Weights of a small GPT-style language model, trained from scratch on English Wikipedia.
Architecture: LayerNorm before each block, learned positions, biases, tied embeddings.
Training: a variant of Muon for these matrices, 767M tokens, 11696 steps.
MLP neurons of a small language model. Each row is named by its layer, matrix (up: input weights) and neuron, and shows model dimensions 261-356. Each number is 128 + 24 x the weight over its row's rms, rounded and kept within 0 to 255. Numbers have three digits each.
A block is one neuron, or neurons of one layer that tend to fire together. After each block is what it responds to, as a language model described it from the Wikipedia text at the highest values.

L2.up88:080048152165139144166148174129107160138136132150134123103150154126156157177162094112138105111130114128139099087113153148135131108180120126118113132139112143116112124132130095093134146118096154134088142109123120160091130134131146145098107100136141102079130135140093153152089150079126148150
L2.up751:109151125176136143154117116132093156110080118084123110131117109143133144110116129074161148137133117143129122080125131113142127122150103147138116068135128154146112151178154132104099120141120144121116078107079138152147137153118136123133110133101169150150137131145134135089156137120118162118
L2.up994:112095135177165133114125094116096141115089136139133152122080148160137145078131152098135165129118125144184115089177148157170118131117097181181120116117128125124123125146124096096167127161163132147138117126102150120115149158112147112150142125109142132146141137162133169104127118136144128145
L2.up1576:136114116116132096130115149117118129154119121151114145137143074117106107115173111101127085145145123106131135143133144117106133120083120124116114117100097094138127118158172121128194098167139133153125181081152159122148083123103114148157134134114163128145097126145128138108114109112123144145
L2.up1681:138052140116086154115112121112078097136125130136140148112145138132137122101111145074084113127110113124128106081137155157137129104164091145154100112123135133115092154141131090143122106154111128144104155108111090115136144140143150125124113125161141080110139135127120172129124115103125158126
L2.up1778:139074155180171122121100109136076112159145149157120117124115143143156119119118124080127134126175113107146094090137136115120152120113095168134110062125143124154128171147073092106183080114132091117107090127097108144103131127113155124131127122124130108139127113180151142118125160147142120159
L2.up1925:129114146118143172162144118142115164101111158146111143123123146159164102128144154129122107122136139162134123090119149117145124132114137121150097083120113157146136160162148140127146130133133173142127113118075129105127135157143147124128099094149138120137114116142126130109085168133093087117
L2.up2236:135104132181146139134106118119115152154119165108133135104112113166097139130127121091112133110152126102136095109143114159140120165113111161156126123116108111164124120157166121096132114132166137115115129124087137097112116127095122108134113129094137119139133158161135131094094123129124110126
Description: Verb after relative/subject. The finite verb (often was, is, were, had, can) right after a relative pronoun or clause subject, as in which was, who had, that can.

L5.up373:137132131118137139139123098129150112129151144157130152125124179111120135142109138125111100110109118152109094143123137087103117160145106096131088159116114117139115099107127115105110093100150137125115138122130092149116156118154137111116094166141142130141138106113136118122150148157100139161
L5.up383:107129125150165107159124135134127115101075095098108132094138147125154113118136148171082077071123132161139136133156093149128120178107071101150133128135108137130115121101080157103112168107155136103117071134160124109124139170152135136178119122127122131097131156135136124116139098160126162117
L5.up572:123145116134116108110146128141133091162104108121146139154137102107120140126128117119078126130127173156140121121137106160110123161126135127159138147150151158108126107121097132154103165174165105156144118131153130117129142137123110131179138094102146127196159142132118089146172095142142118137
L5.up616:141119150099106088156147087110097114118116177086145139162089081115165126140187106162102142134134147105094159134129119104147126139128153130136176126129167107139146117133101121134131132127097184166136174102111134091138141124091144119115137106136159144143085098143115096132080075151134133093
Description: Release dates and chart data. Tokens in music or media release text and tables that come just before a date or number: year prefixes (192, 200), table pipes, and released/debuted at the.

L5.up762:087122116115156110129123132131120141147129101150145124134155122137160127175124111146134107148157093157118086105147154134123139153125135112120166150090111129137130153128116136156113098125146128118121053171121125142076110109143154104104087110096127131099147151072133141146126097125132135121
L5.up931:128117116136103029124139134147108100095178172097114150142130104124146108131118163081144127133144136161102124082121151138081106088098092087133130144096141131171105142111141132130138128149097077075109133137120097137144149119143122104147119138187148150105116179108129093088088119091123101165
L5.up1586:130140094097185056112149196098151121120142157147107107154098130147119118164152089161080121121128147132091079144170142173123116134116138138194100164127152098146137136129128127112145136157125118144133130122157130127125114127116068136102121135118121135155152109118131112106066128128118143111
L5.up2370:122123116129116174174143149143132125110153113129136163128126135140076116147141135140104097141118102146143149177133128122129152112165116098142124129124115109161089139148146107125149095153115089090142129129124126149175143136136131149156096132151117131148118102109122090109119121117129125123
Description: Year-prefix digits. The first three digits of a four-digit year (e.g. 190, 197, 200, 202) in dates, citations and parentheses, before the final digit.

L5.up5:096178150130155132101133192168144126143165193117132109100184125127084126112143110118092129111203145110127175113165116151123108154132075103185110134122127133133090147123136129142125145143159116137161131131135155188127123095162111139136108121134121148173122131115105118129143134142150136102
L5.up103:129125124138108152093114127183143123153150137150174127083119145126069156168125120162138133121136082124117115107130154148128133163077117160123123149120137116113107132152157123091116154143145116129147114123143178119082124105130130129136123131079126165122121119119142125101101187118117136131
L5.up1534:063095132116099153077173110171119124117089111136149108148108135139120138098144194108190133131171141171110124160137141115077140123118096119115169141155136133109145145145105140086091134140137142158107116165118173177122113172145147141142126132131133158127111133124135116139087158120086123093
L5.up2223:096091148093110143125116133150166117146165131107145135132124153170114182119131085145120142134114115117116141121120141159143123145145093149127172159159120110067161146156149197101134171124108173140131146182141126175105130123167082149121100127125083155140130158094122182141150088183126157077
Description: Clause-final object nouns. The last word of a noun phrase or pronoun closing a clause, just before a period or comma, e.g. the incident, by him, each other.

L2.up370:100125122137157074067112129152142106138147111143115148104136127146089155127085123121149097139145160123111128133084122169108116127153123108121143173106117146116137087133168124143134158116148126194151113126132110119086075129123120149125182144119141170126161130080135098142128163115144141129
L2.up371:096155119149088124139091119153121152148132095138101129116206125135110140151132143143125142130074087148147121132130123139068099110140114141114144184120169135127123119140136143153094129155121073105134188131173149082136137116161116166093149123115102113123113130104110117137117125071153113126
L2.up377:150121092163107077110139140070111106154079115150131135116106125078127120114117126189116111104132098137120134127105147122140107130121112119141137161162141101148174120114184115131136137132126143115109131154122125131090116115166105141131124164116116113148156134141136114169091129118140121156
L2.up1805:151164162121112109135136118147107153110140127126124090122149137146131123144142176128135129129133116161089125147130086155102101117119122100100171090132141174154118145130132153140138175165145116153134152144125131132144130129125130137134164101129128110143143137149128158127127113179132091132
L2.up2127:146112142161087114133103113168140142129117090108132149145143135116127128128116133118135126151104143105121144131124103169149080107151137122122117147134157141168130139119133173147121178114112095124131102126068125125121139136145145134146121127122100138141118105112164094143088126163154099152
L2.up2332:163156114210146119089121141143143180125116104135124134163117145133140187141106133134126147131100159144142170128125122107127117111153150120109181167154120149160162113173114159120155160156072124100132107139095137108138095113173107138135166090126142103148097152134132143106106128116124179130
L2.up2351:104109115150102122139114151136124131119166126105122117112151104131149129112130162079138068107096129132173191125120122092121135102137127133109132147141151129123128104130150112183128170174087084110101139140127128118096130119146157129118111098154101117126153124148165097098091142118119153104
L2.up2541:122103145151129101127150152192182117121108124124128126139159123127166143095114144118098104139116137194121094176123074132146085109176120140138134150092166130129134122157128179092110141156118131170134137114165150135109077101181132155108170133095107149145131167143144114133115125129114144128
Description: Inner tokens of set phrases. Middle pieces of fixed multi-word names and labels in infoboxes, tables and lists, e.g. Postal code, Una Maid en Manhattan, St. Paul, O'Keefe, No.

L3.up746:125139137144200114145084182129130143122122125093145117111183160107093117143085158133116097135133119180136125091123136155105119130163084145154100138096114110153134138096116112102107126128148111109113120112135145118105122155180156070125133108142103107144108166118119094143134088124102155189
L3.up1815:094138144155147157125130126098117103098164134116143110090138097092127136115124117091114160107150148177089104159158167151128138121138159117125124139075086157138119216143116129111099099118133154104120073119119161114131141117138135103150124128098129075112128157088111156144095144120141139113
Description: Date number start. The space or first year digits (such as 196, 202) right after a month name, in, or since in dates: July 1872, May 24, in 2005.

L3.up1406:101124101140137102103156180173198095077133160173112141124122115132147148144144079139083122119105130140157134151110108095142164144149097141098112143143106122083097132124163122154104146147145184093082128119103132121159113122152126156071121128133132104136096148135148124135166066112108144125
L3.up2153:124161162108129083142106145156149135144132185130135119159099173137136144112078142138117113074113131185154125124089106107037173142155147174069118114124098136157108103064152136133151125138134176145177156166116110158134089122132176135093126084170145139081132123149153143146131143135096111133
Description: Passive past participles. Past participles in passive or reduced-relative clauses after is/was/were or a comma, e.g. held, released, located, directed by; also "from" in "from the album".

L2.up344:132173075110175092123116111130137143197126084143143159136126147156095158135130115099186137128107141140151154124184132129120137126122088079139144138126131113152150148144141144150072134106117131120105108112102165110105141156150106142131157141105170153133156134121163171122114108159135100121
L2.up614:120143114132129126125105141120116143129138130140147109103153110160100156081126174107137123155123113088121074088113123139112093147126080121120137096145101108149099155127070144128200179094114102189076156115137131108098114131169171100063140126112163128157145137115190120193127154158108070090
L2.up1172:106117125106144082178138131118121075137204136165157154100137115124142099136134137112153134062172090152135099113122147158114142163081094079074135115156149087146132117128150128158098145133128151148127137104105106132128115120132101116145157166164124159148116111153139101135156138132157109186
L2.up1252:141103121096124114108141111106125122142151097156160097115134102103142134145099135117123088132178096139131147141147123187095146155161095148125174135055128138113178130122153159100084133128138116116081179111115142115182134148134148124071135101121150095153128134157142094109095107124122127154
L2.up1319:114142110117154144141140158143159090156124159167133129099131115143132148094154115107132113143143101129169088110127150138125147135169106122157140125081118140121141119120127135107153151067137140100121112139124145099120109144137103139118139141158149115129161128167174151136161139139155153123
L2.up1320:139138104124149123147143148146087151144145137163157121188145118139131126093150115133149122130147098111167131141141105153133157088116103131114106135110107097139132115123127119079106146116147083122111142113129153136127135124178160141114149115147159124148113123123218128138160105125109141123
L2.up2120:151193117125174148158096104110146119119054136159152093104124111132126106092146116128135110127128128108162116099112109137136169142130136117110110119120112134164099156120106123130107151108155147127134086131115131105097093117194129114130138126139134120108138122142182126099137140126116098082
L2.up2135:147130122178120132079125144157139129151107125186153155069116141138153134123126106116149150124092108120160121120128109114117138130160111136134154125079109132131143125137148133145146048072119086154105152072159086080154104147121173139111145159158173101174089156138131149075135128145112131110
Description: Late-clause pronouns, table pipes. Pipe separators near the end of long numeric table rows, and pronouns or nouns late in long clauses, e.g. "the troops he commanded", "provided they respect", "adult audiences".

L5.up417:107114157125146093104151132131127130101172161157097114182098157149119205113128100086110137122095124136122111114167152138086137109124171089135125086133146100108101187162125095107122148132081110141109114126129166117146154135100146101142121133126140046144135096116170156104109138144177126116
L5.up1073:111084119101139159089103137092098151099123142120121139130138143162120152178090115170111107178146138131124150151112124142121117135162153155139122140146116116135137135163121113098139183121109087177146123125130158126129158159159099096143145119112094081160140107077135115135132127176136129135
L5.up1959:129104113122165123136116109091091115104117112151090115131138124106154161144163087125102125132119140108153117121123116144134105149158103136163120139143121127138109098138136166114126127122092139139095163079103145118196143152123124081101126132172108125145087144106150075125064121173128115149
L5.up2034:099145148123157115115121126083158136102108147096147143125144113116147122161100126083091120119166121115108119128202121117092136100185142122126120101158140162107159151145133090094155126112131159123159124116108153132170101116145130094135153098185162126162156117135147114106122098119118125124
Description: Time-span prepositions. Prepositions and articles that open a time or period phrase, such as since, throughout, during, until, in, and the or of inside one (since 1994, during the war, most of 1989).

L3.up313:141147128187105141174153146097137183141135119120111124117138116130134131132118121102117152099122150110151097096125134119071174174121123145107170136114116124135133103147150106102146134148082158148121128101143124106069125158112122135128138118129135147113122158119106131154125103092089111181
L3.up472:137113136136124127134151157150146116104126113128135142155079092129139180113144119135123142127134167133139060122155130110103190079118134126164123131129100150117133090110104086131122104108086157140094137124116128131122137139120129156122117148136145065089113157106081091080062125113105108134
Description: Final table cell. Space or first digit of the last cell in a Wikipedia table row (totals, annual values, last percentage), plus a few "a"/"its" after "as"/"and".

L3.up769:173137162124135116149144121101132157131126153127117114133148136119133138162150103141159100137106160108096127145128101138134159134094158126086077082155141138148133161059093120133094132147118131171133181130122110129122154184120147115145125105156164096124114155100114130085143093130130126143
L3.up2116:119151113148137146144142115085114155137132126125124098109115125150098102124134192148089169170104134119123130139145122138150135132146096118136159105136183121081111126099125132085128121144141142113156133126137133131132126133129160102140101096109165103164129117119120156106086058120135127123
Description: Charts and reception ratings. Cells, separators and numbers in music chart, certification and review-score tables, plus phrases in critical-reception prose, e.g. "| 33 |", "Star", "2× Platinum", "rated 3 out of".

L2.up44:108118112147095111143145125160145144133077136165135130137141143129101101110081106114110145090134168117099178150144111136159176174142098129116107081129118172102163108106161157153160120128149120130138150110162094145078135134094168140163151096140128107105110131099153145114112075147141120120
L2.up118:120143085132104084085131148141132159097148119110089101137149099137122137116125120112115146124120138130101160134172104111141140129158116171156167168143138120117172120159118153138144138092146183164123155131140132113109143113135105156136145142082152152113140092138141148160133124106142128104
L2.up516:128086126148099120111118164136125172116124162125089120118125106111143134102127158137135126160107124114085142126118182135157151135174122115104142135178102129109114116163103133147143140090142114126138142167085072109091141153134139123117132100147170113115120107143161160156101084114109147151
L2.up611:125146095159176078075117092108170104136126098103129123151125147152119129127116138117103093075133152141112179172125101134157134153153081148117132147132151128139150107147161130125157133089135119139147091129120104157072123171167132158123134138125142093087132144096117134158126046126098127141
L2.up916:142098091135179087096121158161139139100112146115085110145122122160125140102119156132114151121123127144141143131108139138159135124136128126150144140145110113102131109078150106134129120113126195171145157142126159154177109134118158096168167127116122138130080138117150147147100116139140097106
L2.up1173:087104111112102109122150154124147135122066120150126154171140147149125110112081093147122135121106153132091119149146131139126137110151143126107149154146147114134139122150104114143117124113161101082099107116132127144088069161127173098158128153103126138147086094127102101138134099133103112139
L2.up1201:090142108133167129129118121147171094155088075124127123084101153120108136117120075110078134161148131120154105151118132152163129171126088104130114111127118142128122111151102107120137119158142111132105125141164141158115112115107135137107096134081104129137147168082142190146190145150128104150
L2.up1547:103142134115150118104132157187209107158127135135144098133118112105123117148107135121095135170127087132100142152121120114117195103126160136099143148147141135137133135129153119080088136075151130132164128069031159124127144139159156130118186130122127104109104104107123119153119099086147095152
Description: Preposition "from" in ranges. The word "from" opening a range, origin or change (from 1898 to, changed its name from, ranging from), plus minor cases like "New" in New York.

L2.up143:076077149180136102170117075127091092155078108148128151125139140109120126148120118113125130156097141163121156121125114128164112128163090133101134128109151182108144128131114113130154122123123163137169094149165117088155094140129116117126160105131109156102133124142129155150136136174128154161
L2.up805:151118140151108096149123122123080127138141119146109088146166139097140117080131170087191085123163098142113147157147131101129118135109101103122128121168134188127164108116139130137140137120168125124120131122101082125169130137143136120133133143140130102116146153145141173132121099169131150103
L2.up918:139153144110107113121164133122134131113123125131163175104153114134156135132120155124128118101119095123115076157162106141125113124081084162098126126131141162101114177141152107060138161132085097125112098125139137150160119140085100138155117153197132102142160147099112153115147171109155096114
L2.up1286:111099133157119143137135103131123080096141145162133112142103101136121119167102146166134135135138072163115135106137102149168123165115154145126130140093118151136105144080133137134147079123150143081128113167146085100121084113149156106075098114138130131117128132141108147143100103124126181175
L2.up1473:184115157167096124147122113098119118130147140117097168171165086138122100126100152147125118115182144146148085176116119149140130116134108101087107105145197128151149129137163135118106146106131138140086116099098133110130127141184117142119183137138097113105103140107118182183124154125117157118
L2.up1985:139133143178138135096135134142141109153151126119102137154136131147114147111096127139138142089126161081131146106155129116126132114142139111114154134142152129138149171118141158157154124049139147133105145126122116128110149119109131130160132169131139148164140137092125178175101115141106141132
L2.up2219:166146093170122116145114129086107127106114141131128152130143112085161151144100125085148140164150121144122112181138126155111113094099136146096113124104148149146127094145113118125095099101109104127136122156130090112142139138147120108119156095132132112124129156159141129132117109116098152140
L2.up2240:125141166154103130126146127158134102106109115141128108151141152113150118104116098093093105154142116128097156147119128108121154168136122119148133130093135122134162092133144122149130102137111122108148159122121141133150128147164139104122119146115116109131163139142164224115120123152135145108
Description: Inner fragments of rare names. Middle or final subword pieces such as -es, -s, -ers, -ade inside rare, often foreign names in lists and tables, e.g. Ay-es-ha, Eck-es, Andr-ade; occasionally in ordinary words like Trous-ers or Airstrik-es.

L5.up225:164137123105135146137128143143096127157148103120141159148117142146135091122170193142170118100131142152093136129158154107146148144124127124120123127131125109118117137142087146130124145113099117141134133113127145163140093102150130150107155103148127123158110136111142136123121107099097131174
L5.up349:128126102146113107148164149110156138162117157113152140122117133127116142153124156113155113126134147117133081111117113101121152098123139102133115138129102140108097121105132135151153136113127113124127140111116136190152122146120044125098143136101135143115133153117149120126133145133146127089
L5.up1647:119088097133077110147155157155150153135153125142180074158119067125127139132162160116100118118110131144129121129103160158097117151139144116089128109109128168147156115116117135114139183111122104100111186148106111136114132135166145071101126133151134124121167130151134144147109167099152158123
L5.up2176:147085113121146060155107129104121154134123106131117126120095193083150125110140142134159117105102150095142103152171188096102120113124117165164125154078087140090120111146104155150119147140111126158123111131130151128159122140143180110106133123122131110084132167111130114159104126144143097145
Description: Auxiliary after clause subject. Modal or auxiliary verbs and infinitival to right after a subject noun or pronoun, often in reported outcomes, such as that the market would, it was, allowed to.

L5.up141:136126094149167089114091127106145130142138132128143067091120128079148085104147127100174136129068076160123143084119158113144101065148149131136135115076127155101177145090107096108139157153126133147147113124093145155123139116105112113097088121152134143102152087101137167148129142100095102172
L5.up186:154150156164140116126156166148126088170122108124129128108132120065124129106106145115131147155134127133132119108142136095086124145151111095133146145072089165136111121125127111141163107107108171111120124118082090102131138134120129134128131164144140136105130127115153115167174123110150145127
L5.up382:109174174162108088138162145071105148154124078076145118126102125119134122183096138124134100110122112150140058140118113109139108162117134125132150126091109123125112147124155104148181153114076186129132133138135141087095156148128169140167149147137108151111143087117138126115143098125083164119
L5.up1179:122143135135081150129122132112126120105143101162077090130110143111098100134107082114158137093145138115103148067153089155113073132100139127094138175106131126164152075095152119105074149157107142074129142139092154139126194151124143085140131088149170134080116127107109148100120122129168183117
Description: List item line breaks. Line-break tokens ending one entry in a dash-bulleted list, right before the next "-" item: name lists, infobox fields, discographies, cast lists.

L3.up916:158148143153142145059189121129151134079142078141130106144122147133106134176128123079113120109135139075135131060107124096153091124103145091115106151120061151138122133105116129164152128108117088134129093113115110120130141141144123141141157088111148126140114127083126110098165112102137110169
L3.up1238:119142097175133140099110128154111141091139094131153101150155127137105113124134133106145115142128119127122103103126154130135130110089168097143142188144137158118126116141095108135132114119137112109144114115104126138156105122149130134124157117101146117162127149146145145103147099132076154133
Description: Foreign-language title subwords. Word pieces inside non-English titles and names, mostly French, German, or Spanish, in bibliographies and filmographies, such as tradu-ction, é-to-iles, Wan-zen.

L5.up576:169119127112124126121099097140105150112120169110142145126161149111105134126160135123119111145143138141173126086129120141115120130148137115107135094112144089104095179140111120142126069163082114129109111137163119142107075139086119123121135106133109097174103144069134136150160120125146126152
L5.up1161:122140162141093125151151112163114117088132150146168131172158145105154091139123150125117134125111148148138145091151117159096101137132074128111131091113130125129124175131116125100152131100090133112130122118116133126114087153175119126138151110141097133132127128141114114130145118114049071167
L5.up1406:099133174118104124109115123104097120094095149146149109161127107118130061111117164083120146159097150130096128102107128147088105120148122130158127115140137102112140146110122100131125112105081130085151135114093131124097147124132110121094161167150118141121128129159142111153117104134091088158
L5.up2011:086113181113109138135146131125078112125066134145151102138149099136154091090119131086112135144132152146165154099132127118127109102125107112158123104131108103136143136127110099114141099126086122107119135143125081112106077162128089132111139125202105124137138105144116085140098106095089104154
Description: Plural subject nouns. Plural nouns and plural endings, often heading a subject phrase before a verb, such as ideas, soldiers, Democrats, choirs, plus they.

L2.up25:109116103127132132082109127125175146086172161129146114122169120128091111113125142139146105142128122117128147127132151119128101129118135087187106138130150120113208175144165123113127138093116150116144125116075152169135153129115145115117116117124128155127141082145154112126115108092097147153
L2.up962:110138134148111123142153121128124134135143133121109168098111127132114137208135168120111105094138130141094132147118134146129142122142142076133141133152095138107150131116148117135146120145145086131120108147122143141138143181125172129161100140094178109132111104095119149120119109123142160141
L2.up996:166151154106133104158150162100141138096125150172118146109192143096118156123123114098100115111148097129129112142172153136115128183103098173143160119121179114128126151140150109125172099156131127115126127122140139125157140093095119109124127118106169146138133107114132151097111122109085104098
L2.up1264:116104131133140143154141152144147147135136124110144143169131154074125130098132154141153136095115154115150122151105147093140113156127098126119129150179129133104152111073083143129165104165139102173149132115144134150157141144098103129111160144136105131140110097096117120095127136109108128097
L2.up1402:121147141102145140124141163134169130123165129104139150132116155115137175106146189111095115158101158132151099117110112105117114153122088108080144133144122146143146156115111145099072156124160091142137099130118123119196132140194158148135147113126124107156094113100120118097095069174161141149
L2.up1496:095145090129111114124101135132139100121167109133100161107147106125089109128112180129122134104138094117130155140153146122168073144087110153106144113149151125139126123133134103162153194144121093140148096139106143139128098118114137079166104124094182097110100148150103114146096121091152147136
L2.up1790:129104134153156096083131159162152140114163154129124144101146135131079143140125104141118147108121110140144135121119157103103120129109117184083147135120141133139149121157119161131127123141106113127133134116170139133125142118146117107146138089102103128194163076135135112144076102156099130139
L2.up2366:135118119122140151119148148155119119083144118113110146134116142135061117166137128135110116121081126109099116104132122090149112160112072134132157113144158145141123134138161163108125131143125186130167156128107124134145158150115122149179122115143175091112142160132134130127108094136135131153
Description: Continuations after ranks and dates. Connectives and punctuation right after a chart position, year, time or ranking in media and sports bios, as in "No. 6 on", "1969 and", "second week".

L3.up1352:115104138095137137147150121140136138169084117171113095150144162139118115158096151104162167143123196142123128131140097130113137138095121143114145145111168109122129151090098120115138186142120133170123123146085136120114145162141163135113146130154095052137181169123144116177088149137118128136
L3.up2108:078117127156134182188123100115123113108077131111128123126146108117089128173154162127133133138100182103162160131200139158125139154108135138131106087171121113138131139099143133126131121161118121145088103117134158117086152169166143071161107139166125122128154177138101119097137133121161141162
Description: Verb after clause subject. Finite verbs and auxiliaries right after a clause's subject noun or pronoun, such as "The side was", "The government is", "parties would"; also sentence-initial subject pronouns like I and He.

L3.up1617:167117132208143130116125135115122150156144126141117140123116126084135182098126133086093135136118109105164147141137131166125084109102071146121124130143097145112111120166114114086113110143151105147095153126132125075098123099143093082135164151130115143129108122134150085118102158125119118131
L3.up2089:122133144150148135171142115112143134123140123099103140112151150110138101090115131083135123148135106134166147133129146130119112108102155129112121130106092128084200180130130120150152069133140102129121131132130151106106138148161100123119159138159115150128117148131144188136122156122090099137
Description: Surnames after first names. Tokens of a person's surname, often its first or middle word piece, right after a first name or initial, as in Hays, Hitchcock, Stark(ey).

L2.up219:119155142161128092162133124161124088144184152147099135144105105134105128141121114139119115074142110140102160172115115145162132142149134140139110132117100133158140146174171162106095115134150075122097132099111146107113148125111111080131135149126105152103151178127139147127096137110104121179
L2.up246:185122146130107132131117061109160110125176121146130099140062121143153141127141084154164128132145097138122134129123120132134150112134129127139110144116123154095115122130186116144174115127148144141131102120111121110103132147130128130095141090133143148110126132167110118145140160135115105162
L2.up895:115157115144159121161115148142150119121148117107100132116118169147099101147136145157115125153154084138113136103131110159157152172116110112161077122073139156137106173132123164157118156147120146137122124205113097122172147141166093128123145129120145137124131127142117145149096096110109138122
L2.up958:100114112143144101102141108112145133175130110067116136120122134117127113145120087147135174170070179163150141147132114082112141111150108092140103115115076150119175123114176138121151118087167140140158108112154145079133116135120109171116195117113162098131131117120093131129136119156146119087
L2.up977:148131099107130154114162100122173167168100132146099137169111129137120113114106142121179138121152136136151146102144139112076146147152140104168140112134116163109152124131196139118103154075103123106169122103115149139120055130138152156077200095149134145121136154134159137119132115101166087101
L2.up1294:123134113097136107098181135142145122119142127174129156167154124160121131166179109119158092141155101127120154125130121111130126130116147098116131147123104132095116109142169131117114112116185116119148131106146090093142087123138168125115121096072122130155093169147099107122142122148136151118
L2.up1479:128157083133134136120119114129146138180175106183086108126079151122111111124155133107132114111128160108143156118135109118122153143130120145142118141135118112116153122137165135086173128100083120121147120095135106101111134124114147097135116113120132156138090181133139112123179100138134118148
L2.up1830:148128115111102149117162102126138138149148131091152096132141143138159137148090117117123170148090128137168164128125096130140149137116132092143120104146144153124157158136142138088122136143130130118124162135136125152148091130155135117066112065152108130114174128131141115118114121165154119086
Description: Infobox field line breaks. Line breaks ending a "- Field: value" infobox line, before the next field (after "Co-educational", "in)"), plus capital initials after first names (Robert C.).

L5.up14:116119131155138133092113129116118109139098113131151163138144141132156126097094067130117105092108118112126103089099135139121147141107112146162092145130108099143097152148093099151100133155096095083071162176134160124101155141137146141135144173120149122138135144124160147148127108104114157124
L5.up1525:130132134151129137126107161124109102144150109094112149166125141155120150117126131177135165098121143099168105146098127125148123137108121162116088142165114145096121143091096116117130134162068077123133142104099085165140147118145127127093127165099100124131143129102178141181096082137107134156
L5.up2251:109127105148122145185113126134128107104125150096149121157115129146094107181150187113159113116099110105141123164070146168148166158104110139096118117118110129127120103128134175145137138137160157116149154093132122158115124119130096104156127118178118149100153145134159145157061112077162115118
L5.up2550:092113165149101120101117099097145116105121104113112126127114103130126092130112145151141143098115095108151151112086131128129149094091139156133128116111103134156095115151098109148110115111125088102149101133092107133139133114120146149116125128126121153109147145111137117141143124123115092190
Description: Noun-phrase modifiers before head. Adjectives, determiners and word-final suffixes inside a noun phrase before its noun, e.g. unbeaten, fearless, untrustworthy, typical, and "the" before first.

L2.up182:105158114154137111083151139118128124115112121158088099129139085141158136144145115138159111158154137130139103129121123089152118125145178113098147101096143101133140180142157124110092129117130131146125139104157104111131084110173094131126100079126111161154154166101075104107110126117129087138
L2.up312:128121141118152110129104107140123125102138111126105078152136126115145128130119142170099109125145108167136127145139155130126120128151159147124170148103098151126131090134130168118130064128147135128143152131143142100104090150176142166138112160159130110122110125131159115092136110059107155145
L2.up1057:115127133125157121115164121108143131113091107088100121169154162113124136106128131161167115161101130083126102112166120114085121106108158122122132137126118073100109136126115148145148101147129135095117157151144078101116100086140095145125138081101161123161130157131103172147070149125135139193
L2.up1265:128083095124151123099133105081121150102116112157078116170195178124120146124147148133113133146110124138136117114122109119118096146156172082098100090140081152102126119108096173162131122140141093088105121156101098114116142122118118171130088121163095156168097131152148139136124114141107170151
L2.up1588:158128161187142122077138130121122132076115136097152112138114087101139100101135161127136089135112150138137153106158123163175105109138175146098094156114162147125160147093147135122175102102105172092145135138133079120111072147071127113144138132129127102178115158155140208094150100123131134142
L2.up2110:108089139122124133096135097118160114108096153111155074135161104122102117156121108124131131145142122094146140151185105099142108082149093117114097126115136140148105125118137156118092107144136114157134154148132139135138144107096129122113099115125131195136187143159138164138122111121100099133
L2.up2375:161141116171141162151131119118117169137117155123119115125130071095169114159126140140130103082115102159158112126145150132133107133137104138129125131140141151157130153142154157055112157145107169112127139106134109111123143092169116147054115111114125119144114100126174154186113145123121109102
L2.up2546:109099128116079153130149151109109132125084146117121143123102086127156145152131108158136105096156120130118132107156112106152139132141134133125146101165128113137137156085178143151131106116129101159072135149101135148090115118089148136124137154120110149092158155124147149116112125153107091139
Description: Temporal relation words. Adverbs and adjectives placing something in time relative to the narrative, often after "the", such as later, former, early, modern, future, present, now.

L3.up1117:117106138124108124103162122129186112148106115147140088136149127098107127116098076131148129090126146082146136117188133107123132119141108123134139123126131099106114128109095045187135097131152122138115145132120142102128149113189130089146112091119152156123115097078129180135080110149107057158
L3.up1596:135135127132118141132100132138124182131102147139114108119143094131111114110123105121109118179138135123100109110166100120100154123135136114163127064119134109116156137130152123122117134143085187167111105142124128117141136115113111058120116115110164108133107123110115148104153107160136130142
Description: Time-reference word after preposition. Head words of time or position phrases right after on, in, at or the, chiefly month names before a date (October, June, January) and words like first, summer, end, beginning.

L2.up176:120118097183159136131104145103152103122146164132149145074115149079128110109044120137144122099105130137113118123159165150121144099166116108116109177087093108136110189104105120092147106115144149156131152114119134123158113120145141123138171144149121130134166159088128127087123127148153131149
L2.up514:142099132100152130134133102079130108134161106130151160102134129133131137128069084139189050085172118104154121174130122137126144070132158140143119160142111137128126170129144112126089114138134129124141081128096128118129132144140147127132163123105124107154102154105098119138133090130124111162
L2.up527:134124111124108151136144118104104129130133133138156168154121123122166112115116145133128109139176115111107144197109128144109115132142144105140118134170084124132123138151175117108094180165123126088109094106151124119168159108095109120100121148126162141119102085130154132129129140128151111088
L2.up1076:144116114130117137125127128160148101140114129125159124090134117143136147110148161148159147093149125151150105121122149171111155095136128143097142131125057097137105165144188148102120129135152115106108130148123107130141118124141169121115131123120163124149131115079137128102111134133134125074
L2.up1262:173148145109123148129149152098164119125147104136133111126115113105122110154123102089106133124188124161123109156133131156144126107135142130146093160137109138156130140138134086120079160145124154111135120108132137119126146151160099118127127154113143121116113177140161139125122098121118168130
L2.up1437:121145121133132094122131149127204114174068095117084168151103124128119123155126126130103113121122145146075139116167115158099133147147187121106124156098104163159107132115151127116141103133158099122127171145157166136177118117116134122124197145127123111132100142125067142128129121118134158156
L2.up1511:128109131114178152104112131119144120082087146120101109113106111110089156125159145157114104110130141149124083126122125142131120092153150105140134132175107166118126171118128125110104095129122107120156202113130126114131163131104065139143138145109138130137104132146155134179109070162143138150
L2.up1671:114140119112160095123126154136175127149153136146159126126156125149129134093073148148147127094125155145136124137150162151150135115111144101162086111091117126108121120140136115173131120150155109129130122102111131131104096116113117092114131141114137093123094170116139177150143112088077136057
Description: Year first three digits. The first three-digit piece of a four-digit year, mostly after a month or day in dates, such as 201 in 2014, 194 in 1945, 192 in 1920.